Weights of a small transformer language model: MLP 2560 squared ReLU.
MLP neurons of a small language model. Each row is named by its layer, matrix (up: input weights) and neuron, and shows model dimensions 512-639. Each number is 128 + 24 x the weight over its row's rms, rounded and kept within 0 to 255. Numbers have three digits each.
Before each neuron's rows, "fires on" lists the tokens most often at its 100 highest values on Wikipedia text that the model never trained on. A number after a token or word is its count.

fires on: " of" 89
L4.up773:132113137145134136125133103088144130113148107126080093082152120095131142143134096138120140114123119115165118138162156110112155115163121116145147102120125107108111137089169130145125161130126101168157129165100151136101116153166123104121146146113119112130126114133149077103136117116119134113111116134121146125107136149127140132112133165119139141129119170166092159124151118130125130142129

fires on: "est" 19, "1" 12, "," 8, "0" 8, "eg" 6, "9" 6
L4.up1038:115096120153112156110153106127123133131099119107101100158090156106138136168091065151121127132139106062138168130106095138122154139152104124089128136112097107149105155099145117137103194109121135122153135148105137154125158176081160103136123182091125123120110131141127124125098136154103142103161107127146136111100174101130147137145123146087144100137133135130153099105122160143147149115128

fires on: " D" 22, " d" 17, " comp" 5, " the" 5, " sp" 4, "-d" 4
L4.up1154:102107071158109131096117133164191111142115131125180089099138095128101132174179119124183117149174191126076134168115107202085203122178104172141172145134102122136134178142104123102112157128132127148169120122127102144172113140143118133144103134098098120137099135136121101169074125152096111114123144146148123179166106115080158137136114162155163123184126171111105162099144168168130101130088

fires on: "ing" 56, "ong" 6
L4.up1022:144123142122157120110102151121146110126157127151106143149143157124107086122181146139122102076141164113119154150114110172124147124135119127108109097127180164091104119160142158126113119105109120118131144135113156141159108158109121138092119095146120134062107137145143123120160143120134090128097131126146110124116091120092141114102136151109141101178151151110142145118089144153135174108141

fires on: "," 63, " of" 11, " for" 10
L4.up2389:145135118154122062183107086123146102161171107089104114084118155124133120092139038162114193128120106121106119138160120131143192137134125096096165129105129059093153147127124149113144154126110185110108136182153124069064137111165113139105121126100113124175116145135124121083126122130137139070152098090113140164116138109124153117082139153146155127149134074099093135111111113154133142121155

fires on: " |" 24, "ing" 16, " |\n" 9, " Labour" 7, "i" 6, " IN" 4
L4.up1469:135127135109126136131066148129124150127175114085093147149120122132143117169141135115108118095103143112122104169101108118123097113167075129123102104137167130080148140124159155097127091126072111122123113103144176160138179134137132140075117124122132127116094116105130130116141145168061122131153137160113112162156151124132124103099106174106184086121159114119093134127098147123163155125140

fires on: "ick" 11, "om" 10, "b" 9, "ff" 8, "enn" 8, "ge" 4
L4.up428:146117128144118140138095146132124125124149108095120147196144125139113127148138133161068107095122162116117107124138106141111116070092130125136139124111145107110122128106153138108097132104088151139160106136123170122172123145131122073120144142147118088113084131161159113124121159126135134096123088163126104111093136145124146095152104122113143119139112137168156119115123150160122154098125

fires on: " " 37, " w" 15, " r" 14, " v" 6, " an" 5
L4.up1305:139149126152104110112121114152106148133140146141106114130186135099130095130122094135129131069124106124152099120131130118119167157101142137118189067150159130103158165114128091122104099084095162156150120129162122096118186134129093123111127174131149156139097105123098147130118118107090125095107120128138090133156106115108096158100144115143100112174158114176122149117033104132185152097142

fires on: "," 74
L4.up1390:124152123124128116147081112119164129145171113087112139123120172140123089132201105159110158106100142149148152154142139125087111151105134130115100139151108140095185143122102120107106143135115138119123109193134186095102128106130121119102121154118144170096125119120176126112142106096103139111135081096139066170128126122137140102111151175180182110132162129154140137080071104179147139155132

fires on: "19" 67, "18" 26
L4.up1058:089133127141122108164152117164109122124096118099125140110088112124158107107112139162130137124117138119138130111135042114155152096099123134107131133157159103135162115144169100117137100130143145127153127120152144121142127136126107150107152158125119160119097157103130127106107155161108104136139138111092122170203121098129186178127124167161114130140070185131105112127120167164171136110141

fires on: "i" 32, " di" 9, "at" 7, "ari" 6, " i" 5, " bi" 4
L4.up123:127157153120140174125095106114126133123132107084151153122126139134124096121085141123095103094111145078150124180100174102121177165106109146090108115152125109142112153100111122162134055104149131154123145148115106134110158153109101128116110128122152193105099134095151087100124165139104108143180121110107159097124083112157124118153180166107151124137140164127136121120145156149107146131116

fires on: " |" 34, " of" 25, "|" 23
L4.up1904:102121115127103156094106147156122132139163114091142129120090159130126154125114087165154077133168119118131114141089114180137115154189149133148134118132107117138151149156111096127140121105120111161157140154113129150118125146157155100117138177081152105135128091114127093098096139125106163129118141140122123180144139113143140136098114158134114097145156154095140139119121128123137127099117

fires on: "8" 12, "6" 11, "3" 8, "4" 7, "20" 6, "00" 6
L4.up1935:098137126161134123163122120106134111092165170099128161103176138134123106128090117168150083120126131134110052112136102160118122078117116125123086127147116139145098136108157132056158128115127172114118124113162184124130143130155106149137127140147150134074143169115118097122131139143115121089130145168120085120118162121145126123113124115151146106124107095157125135108109103134115099148158

fires on: "6" 13, " |" 13, " and" 12, " T" 11, " D" 10, "0" 7
L4.up142:138136169136141122082079154115108148140122083163112105126122129095149129139092091160187111089116115172128133116129176099112164136145143135152120116149122140151120112134148125140150122127108135129161155172099154169130209195089063093143134144172088159135147110150145155107125116129101155141136161141150106161142088099184125120142153115113176142105120113168112135114108127164077128145156

fires on: " " 25, "19" 11, " up" 6, " U" 6, " United" 5
L4.up453:122142081169153101142121111119127135117159147142105171141105140089151147129158112111111158116159134114104113152122123123142148140116140118097124126159132166124150135128102098113115134112097129107154141115136148084124141154088125133120100132083144165175122133126137131148130149159114097111156168078151069140097139139120158149137106151157077135121148121129130154126069110141141156119129

fires on: " |" 16, " were" 16, " was" 15, " a" 11, "==" 6, " |\n\n" 5
L4.up2046:077161086109140110139111149147145180143141133117081083136157133121145081149152135146099161123160169133091123093135125109123129131172127130156109135130121157098101111107153157135098163136085089126118123144111147174155142127147126148127139162180141149115080096101164074111119119134110113126108157168136168162147157130125120146150109144145168086114170145176101121128113149123113146098129

fires on: " " 85
L4.up340:111176111172114117177102110118134138117167169136131167124125148099157129087126131172097118081140118096124106114161126125122126086086145129091176116126120148127130130144098115114159127104102150117187134129147157140136107112155100136131120146144162138132145134151081127123073136138126099059140095152129136113135120119132136155098125093131104104172144141135170130111075100110147126140099

fires on: "s" 30, " dis" 20, "ens" 7, " Dis" 5, "y" 5, "is" 5
L4.up1351:100131109140174146102116122135169096117137088140140148162106146144149116123098156153148117152105158147151102150155119135103115147149137132151146137134114106086127111134177088108117136110148125097148120121151134172162122133113100124112113114140155155137151107151116105126128135105117138153132105141114098112153122085115104137133137164100128127187152173128118112122071124147087124128142

fires on: " the" 83, " England" 6
L4.up9:160114171113129108111122161135186141102124156068120163118146115155155150140106154152137109126140152181137155164144064126121183078130122133139124123154130122119117103120102132096138088093157147124143119145176157141128128147151142128140148088143144125135090124074101125116087121141098109141136167123145115156148131147125098141136123152108097129107178145159068116091108144145140100098120

fires on: "ing" 22, "20" 14, "w" 9, "umb" 5, "ung" 4, "19" 4
L4.up1179:156134126139132154124108131160121156141142096095127185150121131146131104145159118152145101099153189120117129162102107102114180128167153120104114121089127117104126144160153130127120123107134112147125130135101120151191136192101116131065165144146179165064100124120129117102102128110109126118134114116180122156150141115114123107116096119122170153108156139145173145093094148141115117094141

fires on: "19" 29, "18" 13, " after" 8, " Ott" 7, "17" 6
L4.up2224:112129125130119136161171140128137120115098113121094137132119163132122137100147120124147093137132105089142102130170065131144159112124119148104159103184121154113150097140127159161112112127078153107164146102115158085090126117186118138072118138082176135120124120129136119096126094168127118144133144144105092153196117100140154170124130135115153105125112168111102135156146133166107094117126

fires on: " W" 20, " C" 13, " N" 11, " R" 11, " H" 10, " M" 9
L4.up363:130144091137103114172097130092176124069129087087157114110194172145119101121106124107121126104122121106148091113117075157098142127142138161130138132156153144121129137083126115119172100130143128120143133130101125117109113084115056129130104137137151108161135098115139139105069110134131112124107125141092109171123130114095119136121125124139147155116098118118072124127118110133143098117187

fires on: " the" 25, "|" 13, " into" 12, " an" 5, " a" 5, " Home" 5
L4.up1595:124128122103114077130113137106100098111142136160151129116148136129100111142134129155143057116146124141099104157085139143130170158141125146123131114148113138122082155091177128104115148088096105176124146148122113209145150104130127155125125152117137143133111136125077153143114106168097151077095083103115113091159089121115138161084139162138146123172130146165130121065133162121138112117163

fires on: "g" 15, " Mod" 14, "ag" 10, " shoot" 6, "ig" 6, "bl" 5
L4.up1959:138165124169143130163135111144139141126128124124091110137111149124128100141181153114103133077112173146160118162079102159164146104152097121108119133101139102111131130145108114097164135109175143136128105147123114140094115146134126154114142151097129096151084133112076096128115096126109168133095123135147100125137147106080097117160120082145158155095104118131057121105119129155105146117162

fires on: " m" 25, "0" 15, "1" 13, "lined" 5, " in" 5, "od" 5
L4.up1459:133109177120146164121137099145073098069113108139141096119087130140133167150160118170104191071135170136136107093136137143144106122116129117106129119128128130126090144134142124083103175137172145156120119148096134164128159124084161134095170164104118126154130106138132136130121137165132138080167100148119146133094112108166103122121133134114162119143114158086122136091127148146144121089142

fires on: " |" 42, " " 24, " (" 10, " |\n" 8, " |\n\n" 4
L4.up2182:075182120148134162125071117100145152105070158146120106113139131129128075142125104132125138161117160160110158108111156099131137122166128107146143138115140121104114120095120088139138149134092157176142130070142115157141167154116159130147173169144132146136121127120196103115121139179104123126148138155132158127145110125148131128105114119161090093140161094122176147126136131140143092126110

fires on: " for" 18, " with" 17, " resulted" 6, " resulting" 5, " causing" 4
L4.up1740:124146130140140146124108139110113133150108089131098118162160144146133112116079128124135144130085140091119085149181116116081133163115149140125120119120074066133139140116145124153104101077127141131161118109127113109105161102152141105129160115139136146111060106082130136102085131125112116086155105147164115138156093084089140109093140141108135139156097174114087121093150158179088164105100

fires on: "ug" 21, "ag" 16, "ig" 8, "aug" 7, "asc" 5
L4.up153:099140124138138131136124129170143096139094146083086103149159110104141130101171107126104154118104130102140124173113116142153119126141107115105145098140137098129122114132087104128150136142083135129139139171126097133092134117155163154123159152111121118110141142108142112129103123115113132104123133142164125140133126133112108112166132165100109098139140107136108136132137116122143131158111

fires on: " " 35, ":" 13, "E" 7, "4" 6, "3" 5, "ond" 4
L4.up1769:141133142172135126167098101140121111100115134146129122166104143121149115099127114187141191070153148121125167129142151108121097148150130120141114142125117111160107114098116108150142170127087151171145157157133147131154148140143136135114113166163156141136139114134137105147139109099126100082144156127150135131113162116122114113086110101134121117168118139155120146134091098125124154114116

fires on: " " 41, "19" 13, " |" 10, "." 8, "%" 6
L4.up940:150140128159124152108143074115149121166115117112122113186096109106192093143136112105083107146134133159189149150085103148119139130150098173115164120137162129122124154163104144138106125136135110112126157131105119127103164139143112135111140122142134158147150074127164139103097137109096121134131134113104161168141083101092148146103146133157116145167129123170117142055125112185121145148117

fires on: "ing" 34, "ed" 14, "w" 5, " well" 4
L4.up687:132126157129146108121121123164118118105097117165135113189109137111142145130144147130126146060133128135156091128152109121113130116126114101128141143109137098105106149108132128118102092110153172115100191132109115112168105124139080181131173126134136168097161103116158159073137067118131139099123095114127134142126135086104106102103081106143145138124094123127122117121131128194127137099141

fires on: " is" 18, " the" 18, " |" 17, ":" 16, ".\n" 8
L4.up1237:119088089144080126132136126166139150071147104115132138113121150114093132108134133128104098096147149067131089147144106129116111123132122145148131083174074140125139139122127108141191130123133138173130156171142145141147141139129123144119160157091171128109126116145160138092063170124112151089135156126128109127137117112118120146130117149134079082110153112085079139141086137125111132081154

fires on: "ol" 12, "ent" 11, "ate" 8, "ile" 7, "ity" 7, "ic" 7
L4.up1330:105138121123105088125114124146076136118115076101140093109157148096157137113104130104156125065144111168154129133076112136129091110153183131196137130095129143169115141066114148116156163167101176146102132119132123156115109133168149145117131119155130108106137128133124144162080135107131111103101147142139116115126124139117134168115063087119113180092151106136084154120160138140129133143119

fires on: "|" 31, " Open" 8, " Center" 6, "ings" 5, " |\n\n" 4
L4.up1667:093136105117101095160115106137094133105165157122143125138138124104108140115085127109138098137126177100155094132107111128146121127140145109146138120109133148145108141144157150120131157088124164120117116140110166118103106122115099084125117144123161116098102098155131125094148166133104137101151176149133128124135135098128126110115132117109167150116114129169159116143125135113120090170136

fires on: " a" 82, " an" 17
L4.up1232:083153125133132152124132134063131134137095080105130122150152140150127094144140096126118107126122147123117148101131115108097105174146090128102125108151101119078118128116132083123142147116117091114111118131178138127141130101161134110104187124123137132161096131113096134133097101124120130086095071171134129110133157139146116150079160141126130133156107139145111109090153172130135123124167

fires on: "," 24, ")" 16, " and" 12, "ops" 9, " &" 8, " p" 8
L4.up1455:075093142139123146139109108141087116100127124092154153097132141110141111144122111143133104151110105151159120122149081128116145153179121117136144114138132144146114153101121107139128109110156144168100147129166108139159168089147123175143148183100144128154127133071133082128110140136101115115142146169144125145158140122117142162149143089153110106140142104137093132134121114152117142125129

fires on: " and" 32, ")" 18, " was" 12, "\n" 6, ")," 5, " is" 4
L4.up2360:143088126162133147125091148121148121144163085138080149159084118121127180139121116149117124100121189143102101108166090138104117153121089104102098131151097139087146157121177136134134110117133124148112112094107133102132160111119130143099111107117110102129147109141148116123152107125125094102124119152157117125168118079137123133100114140083134125210117163096116146120141162131124144136126

fires on: " of" 96
L4.up320:110158143137137093146105105134112151109168102141130081147154175109134133172134111154086120159137099123120120125116133103141157146171132117133167108135118110134127140081119118151110126112109125151137118159140175137107137185145139126140102098098117130139103182135125122128113141129113124065161128134141122128110119132124144109112145181154123105107140146146121137110116128146187173123133

fires on: " Al" 29, " circ" 11, " Arab" 7, " Jo" 7, " Morgan" 4, " Billboard" 4
L4.up1297:137099135118124139123151125093143134092114117107140101157128162118148137145119109115180109115101150097135125126113102109107189149117136156081119119112111113106173142108157095141136146133143119143168127192112109128123107109125131154092120121104134109122105073114123122108139082133130131084113113150135095136116093088180136116134143129095180116167134112095073141119143120127148183109107

fires on: " |" 43, "h" 8, " N" 7, "." 7, "D" 6
L4.up2077:130120149158127098155122154143111123086117117099090173104096103119108136102133106134096161157147159169114089148104111134117145107141124151183132115118167181114127217134138087093117066141172134122102163115164090156121105100115109137115148093110138119105057125110116128110112121140109096135107170163142120173163160107154168147164105108094118128118110094191112169128138116151141132090159

fires on: "M" 23, "$" 10, " term" 9, "m" 7, " models" 7, " version" 5
L4.up473:145155097131103110122139113170090143127140099104101142149133161136119077107128136093114166120081090082145119175107114143084137153107151126131116129137104082126158156127139152138119132123161116114172131121106092121129141097094086100078168129129152153138152134136135098129130094142126112140124126160164063101117107105144104125117141121095136125132162147139143119098093175124110113163117

fires on: " " 42, " a" 11, " |" 8, "er" 6, " for" 5, "he" 4
L4.up0:142104136106158105148147128113132173132155114121142123160118137107147123135082116116086158170098111128123153141110082146100165115126140121106139135146163129085133141104132192127097096088147114165096174145121142136122179135105087098125114124119125174126124131135145081142138128154121074146109153100117134118113118126140134124132119153133125142174082139171146116095128149212106145136150

fires on: " the" 29, "the" 15, "\n\n" 6, "b" 6, "ff" 6
L4.up2189:134136156205101144108046144097095132128142095098119121125129131104105119144109144152132134106128171106121096138128159090147160134129125136129119153093134111128159128155128167135122136109116163171119104114066108127178133173082095087084164152127122137114122089138154161136145146116132075132171109107151156144128125083117119130145085129120169093190142132112157120108152115131120168143143

fires on: " of" 70, " round" 7, " " 6
L4.up1986:117160128140094106177091084165111103133168105112105122131124129100142143131092128174108142124104127121101136156105138153151179092113101134122117125109128110118133143127117154131105093138119097147110168121155155113097135154117127104114101089131109132158127147129146095124140159109144121087151132120111151137129148124109157116128102124115133128109110108137109125119155141151153166120126

fires on: "ing" 32, "ed" 11, "ating" 7, "ishing" 6, "aped" 6
L4.up2205:124162153159095137159163108139135141144141154129121145128150130130167120117199102131111159124146115135116072151114112130147099100142093113179109098127119114150096156119142117133155101084112139090107132133147123135120112180131121192107091110102139127141164134113110116083134083121136142100123197129105103116124107097128144130087112142138168168131089129122159128146125134196142083101140

fires on: "s" 38, "is" 8, "os" 8, "ic" 6, "19" 5, "ras" 4
L4.up1162:129146115172127185127071119113119136126177145105149109162108118121151120131135159127152165123126162156152122139106122138127123124133150142158157165149086101123126165126117145137112109137086139128111153136205125135133152130115126138118137133099139129127091119152134088180098110130132122123103109156125133102139148120135164088129158134080100162168106142153141101091090111145139110141130

fires on: "ab" 18, "eb" 17, "umb" 7, "im" 7, "emb" 5
L4.up932:145161160126148080141156095133127159130162172149101117125143157042129134182102105156121088118129106122088130138106149160171148119113109106106161104136156100121087161150093110128138111095123134164095168151112139147158139109125138122134094102153108149077072123138109133098081128127111122075142108115162099121119098148098119158135125164136127097070163088141169140124092112150161107100112

fires on: " end" 19, " T" 16, " for" 11, "10" 6, " C" 5, " " 4
L4.up324:106097130164155131185154150153186129127146151109123145144128111135188134140121130174137134127104168130126163134139131138135149121126150143072195088097118115134110127117143090103107110116122123136160109120123129117139185125151147131116139075146190125152102116121094166175091122134102104127150101103152084158135109100178128151143177099094082054138136104187135124099076125125101142110126

fires on: " the" 34, " an" 12, " a" 6, " her" 4, " An" 4, " My" 4
L4.up1114:158135142135125110129073106180156176142171163095090153120156135111173111125131125127128125101154121167144121171118101115103125132098129147146119123126118123138102146090102099082152153109080115106142152143130156145134144112144138141072177125203136158141075153095135109128127149156082147102108146121116141137142129112126079145117092104135096125102140139166137145125079151153099136103145

fires on: " |" 85, ";" 12
L4.up2209:114114083100149120123074147134158141093093125137149134140129133114094113154158104087112160104135167069101139120109129100122154106167132133136107100142159108128138114099118122143125163136094148138119138142131111151101159173095139084112119139151137175135100111129122129097116065143104119111145188138161133127175140117105140110111127135122140103163148132110128144100108152129189113129118

fires on: " (" 25, " and" 21, "," 10, " Per" 4, " H" 4
L4.up216:129094098097123140133048140187135138089156146104123121115112103113147146142095103169103122144104089115101105139098087121110093118147146146143154099116156125134071121086113139127147129094107234155106139142140124141135143146116129123130126135121126112108128132098126115101088114170113105130141164150125120156134127105142129110126111124091175112126154101170107151142110077109136183139158

fires on: "–" 40, "," 21, "-" 18, " to" 10, " and" 7
L4.up1928:123170129119119088124135150108125124126140098124078124129092142096129140125081098134150141095089113141195158153095097113114155153114132142125117100136106132158121117087102113165120127158117118149105139169112080142162090101134125094124135175105118171152145136103117116140145132151110108125144137142139089140145093119127117154099140138127152146190116097117132132113136151157153141154124

fires on: "." 23, ")" 16, " and" 12, ")," 8
L4.up2139:142165114145156152117137154093137158127135096134118169187090147142139150127111090135123153127141181117154132142155131154098130174116111146127137117101146135096139185135148101152138089123124125151143118135156169123151129129093129144140139083133130112109139115110113109141126066147134101053161041128153146127135145125143104158113097185086087140151141160131124125143085191132166138132117

fires on: "0" 32, "10" 13, "50" 12, "20" 7, "00" 5, "40" 4
L4.up857:126146160117172100120113118157120100142164136107103137110162118118134121140140107166169120107148159158135123156099126099111100102142133154139120133130109144156096189120107111078168126068118183129145124107136183151162164150103111135122114148103175154138122123074107116167141050138101134133108109165146104158118131123117162103087090109104111123096180080122149180084110081115172118123118

fires on: " (" 34, "6" 9, " |" 8, "%" 6, " =\n\n" 5, " a" 5
L4.up934:129127119142150131130096114137101154137152121092108108134121112134102110184127095116160155130101144157157150091127128122111176101159119141140134139096128109150117117092169139176112124108106131106162167194131144164122172192113143132096119128158121156172113058088148145113146147142105103104115167117117133116132125142117086089151140119133110102135128128086118136088126116146129189146121

fires on: "." 41, " C" 19, " S" 6
L4.up2029:140105126144078091114128164123174161074107128057112181149154140091149080120109138100135141119132150150164103137126068151118146132160148143132165099086155128120124123107099146106158080135111163114093121137186100103130136113138051121071148103101140134136130156092129094092053124161118090116121134176143123146147129130126128143138080135127127134130113125117135127119120117145123141123144

fires on: "–" 44, " |" 30, " " 7
L4.up1832:144143091100168162121133103127139116117102109137112164145115145169086140128081117119136156120084123115112151148112150093121150112165134113094099140145130145095127123125112097144162099079153178147145142136100135125120135156136134108090097143072136127093107093182150118105142098165142099128179117113110144140161118137138195126135089164114115108169125110142134118105118110167208117134121

fires on: " that" 69, " which" 9, " he" 7, " she" 5, " That" 4
L4.up236:118128117140125099160116121188149191136128130139083112114161164102135143173145076161132153107142132106148132125135139156125156100158119124111166160154143093096164115136117158118144116103093147089142142102152172121124132137156131159114116109130136140120127159135154103100079127140129117106148120106108137176109134137118109140134126126098120112137128126156134151086114136161143131122131

fires on: "-" 31, "st" 17, " " 15, "th" 7, " first" 4
L4.up781:134139186110110098164120123094165125100176132101131152135161111114106113118110112151128130102128153118124100139130110152081120075116120126135114132099118124134144139090130114125136143052095109133157107145156118101098097143119150102104091132166163118119127128134089151110140148129085133110154122086101095152117104112142093107147142138142139116074181101169072157071099124123120096179094

fires on: " he" 17, "'s" 12, " it" 11, " process" 5, " she" 4, "0" 4
L4.up1581:091145117131164089164161116186146130148123134125126123081105161086161142122120123122139162113126126169115100135119146128119114112142131132158143140134089111147120108160119171083125145119103160105100132096135149169150104135140144129130140114145136136145133122147125111147083099131126137132152155153131167151125152134156125126128102112102119155151086133129115114135090105141136141135123

fires on: " d" 17, " comp" 15, " as" 11, " b" 7, " per" 4, " a" 4
L4.up1392:168182112179137124170147123170138148128088132087103107115111126100174128119130112067174129131127163132132158160109090165126139093107127161152108115120106110106140153177155130127104100078132141157090116171179095142142146124152081125096119123110148118133112180140117086118059135096095135120128150129156127154152149121088165178122101136088111111180151124101111151134105078182105168131117

fires on: " a" 47, "==" 11, "-" 8, " an" 6, " with" 6, "\n\n" 5
L4.up504:122119133141144130142129122143098132158167093134145128169131191099141142158134126146081106119150090122147125123106123135098144164146129135133115117138123071068095129131124168180119145081079128134134089124087168130132177139151070103091123163143138157119138096122136136113117132115103108110096121115105118112171109104144080086083113170091128150168119108170143122099135148141178108129136

fires on: "'s" 24, " or" 12, "0" 12, "8" 11
L4.up484:134128116173132117101086128174127102139134137133087147137114174133151135098162120106151119116145102143117168133115124159113104127143148156157126103142145116142149114149092176105178166099113128125123162113130183156172127134129124141129146093127147164122160107130130127131139086128103117158113127107139135152125108143148147113107135144130145130123111141163130168113108102127122176138143

fires on: "at" 22, "ats" 18, " S" 13, "i" 9, "S" 4
L4.up1964:132192122151103155100124149134104138120153085138139136143137087107157116135128137199134085092111133140156111172146134135090147151154057165117122106160151076108095151118106115126139135101143146097160093160116150118098128185119092130120132119101106129122110128149117144113152110177125132136185129117123117131154072106132144119151133125110137116096105091125102121121122125144140134111169

fires on: " " 30, "1" 15, "0" 8, " team" 6, "\\" 6, "5" 5
L4.up1777:124132094140108121127091136120123135147118150103126140159119160127128082100089106144087128158121175079112100149080175125105136176120106135131104152123133106130133143127132120097086106108144151139129106179127117158109095206091151099113168108114112107147117079110151117106150116151134080139177143113184112117104171101118102151146100139097164122152138139163155125114147168148129192116184

fires on: " and" 28, "19" 11, "," 10, "ten" 6, "ro" 6, "u" 4
L4.up927:133174119136152134127084167112153083082128165142134146148089136143120106105056149129171101119074089132207144137148155144082148113105144164094099123155153179131092135130084140171139069123146125137161122129098108130114170139109119113119130138150164141112117147139134139104147154131080113145163128123108129159141087121111123165120118100110103145124132134154166152119080097154126131145100

fires on: " of" 75
L4.up430:122152107126088078123142128134136132146156092114118123125135099091124177189156109127095181143152089148120112134135126146135152083111128135131166089116153118122158146097110157116124146114116103159133139147127124134123083111167095103106111107109124121139114143127097123132104161152139152102172146117143116142112140144104154145096180117154100140089142118175167176090125096150133183127153

fires on: " Tel" 16, "il" 13, "el" 10, " Bel" 9, "is" 9, " Gl" 8
L4.up2299:114127079140083115153109174091100140144103118118109167135128161135111153097106070122097130117139142170157127151129143128129156149086127105100165150146118123085122111113138099124096147103153141122089133071106121131130176097099091132119155133075119119114130116137112116121131094125130131094118126134123094116130101093101122153145127149121116155112118153141154152149123157121117107187102

fires on: " first" 19, "th" 19, " second" 6, "st" 6, " third" 5
L4.up2289:100210120112118157176074098134122159131158154137136103116128138110113093116122146126122117073107107100182137098101084160131089110117116108129111143122140118148102143153115102094146108136135104131144151120133136154133136124090087107089158149127150115159100135169101108155137136150095128127157105104124101110140115144137108103124113113142098140131161077147073160118087118159154100148159

fires on: "ut" 25, "ot" 12, "id" 8, "ant" 6
L4.up101:124089109135118119108115147116128139115151128115129142185083099108121126144100113109155093120133187099158091154130131098119126114174108136116147147118139137099134102115149162138159108114128154109112135139110185136136140147137097102130082102120146127103082117135105123128105110153118132133109115144119108167098130142143146169094172163123138134144151149104113126115120141186104111129172

fires on: " New" 55, "le" 8, " mid" 5, "18" 5, " early" 4
L4.up171:120139147119120128151137123101148142107162108137115130158152088104151091112101097115145109061163135073143107100104118164138208161147106120113073148117111123123114144108167159143121097090093115154157150131134112111107122143135125079107139123090109102121135102132130131119113133133119145156139144172138120113166093095105148138114139118118125086124135081175112157131118160114152184173151

fires on: " the" 53, " G" 12, " Car" 7, "ar" 5
L4.up1915:120128104132161097155149192113173158161116134104106149142142137123149123130095145127100132147152107142176173157155148102101178118131095147097158084148096160109107126095124110118165141094114155105179150111190108108142131136126097144093145118153163130141142106125121138109151112167114108053158129126106127139146103128124141098153138119125160108146086111147126154123110102156134104130104

fires on: " the" 93
L4.up1693:146093116123117109126114116122125169099140171145112133137155090128159129137163099126142174105144113117112151150138104120159176093160134158116110112139105145137143124078192100152121144102106202099136092133122136153092146155134099095137103115151161114115150092152132090125125092139121144141122150145081077139120117148119132129148154157153113115140094103129117133086153121123124128137138

fires on: " United" 19, " U" 9, " Europe" 8, " years" 6, " World" 5, "teen" 4
L4.up1729:132080102137143068148100120113121139111148169139093133127137109147106131108119111101128139092129134126160126112147090125108143122146142133130155076117111113085121146114138087172158135132105164127145111101132132142123140137125110119144136104132168118136135096140131137139116093145137131071098128103152108138137124130135118120121107098151133135132092093100113172082076121115149062120156

fires on: " " 54, " |" 29, "0" 7, " +" 4
L4.up938:142143127098158151114128126133064180114136130121106133139166148103139144151139140149126155103141121107106129145128142138153128144081136171144116142157170131128125101120151133167109104107104124151131167134142165187132152162168135135159097115171092100116164099124158092132148133124094133107152144102131117125110100112146094150128109141141154172148144137116095099126125116150160150115112

fires on: "." 13, "ry" 11, "es" 11, "le" 6, " Les" 5, "s" 5
L4.up2243:115157140128090134141090134142177120080082103132146147133148099109118090085098151137149147120119130126157155111167063117109137150119122162122141108114123118146138121097114085146174106106146113105168106146143086157118117138122097176081166141115113166149141086119167128102104106134118101139113151164084160131119104106121135154132168085135101117110112137141110111123090130140099167111150

fires on: "." 55, "," 16, ".\n\n" 8, ")," 4, "\"." 4
L4.up860:154095123141118117127149153150166144129140118098094158151148130115182156165121082134130154149119162140162107161129118102113141081094106132155141074143122096114153158135150147098174079144114121168149143146132091123142152142109115098128148093103128101114128102089130137140132106151138069076169148168127135096168145124101142162117137149128156085159114138143135140100082116168141159141109

fires on: "17" 25, "19" 24, "18" 18, "16" 4
L4.up561:107122118204156167162123143139129125128107129124121102121112124085121124150130157137132150124152164100149086082110118093126173121157079168112136115109108152124150136124119153163105110130157154128158156128139129116069148112190061131106171099114158169129124157155170148137112133124155123125119108130096104124149124153122132168147113120130106110176095155118068125121137140172155126138145

fires on: " the" 25, " |" 13, "==\n\n" 7, "===" 6, "===\n" 6, ".\n\n" 6
L4.up534:122159096131147102149090157094112157116167093140162123126118123131111139160100141118140182103111149115115122147153093104093101158133127137121118069145110134148143157103130102138156127102164156163108143174110136130122135160136123097130130153147151124150156107154156141115133124127111132139141109142113101128148102132121146093180117122113150152162133099123098151081124135157102133154178

fires on: " Al" 59, "Al" 7, " Arab" 6, " Alger" 4, " ass" 4
L4.up2217:157090151100110104120139121123140146073124160145105175167128147130163140096154135149137105157117108141121116138135115149110149127141153156109107116121125094098154129106107114128201175111102133093134156126113161114124122101154145128089146144100152125112157128136134093111147090095126081152118138124123091151178125136129129125137126134101123095158144099104119150125089116115156148117119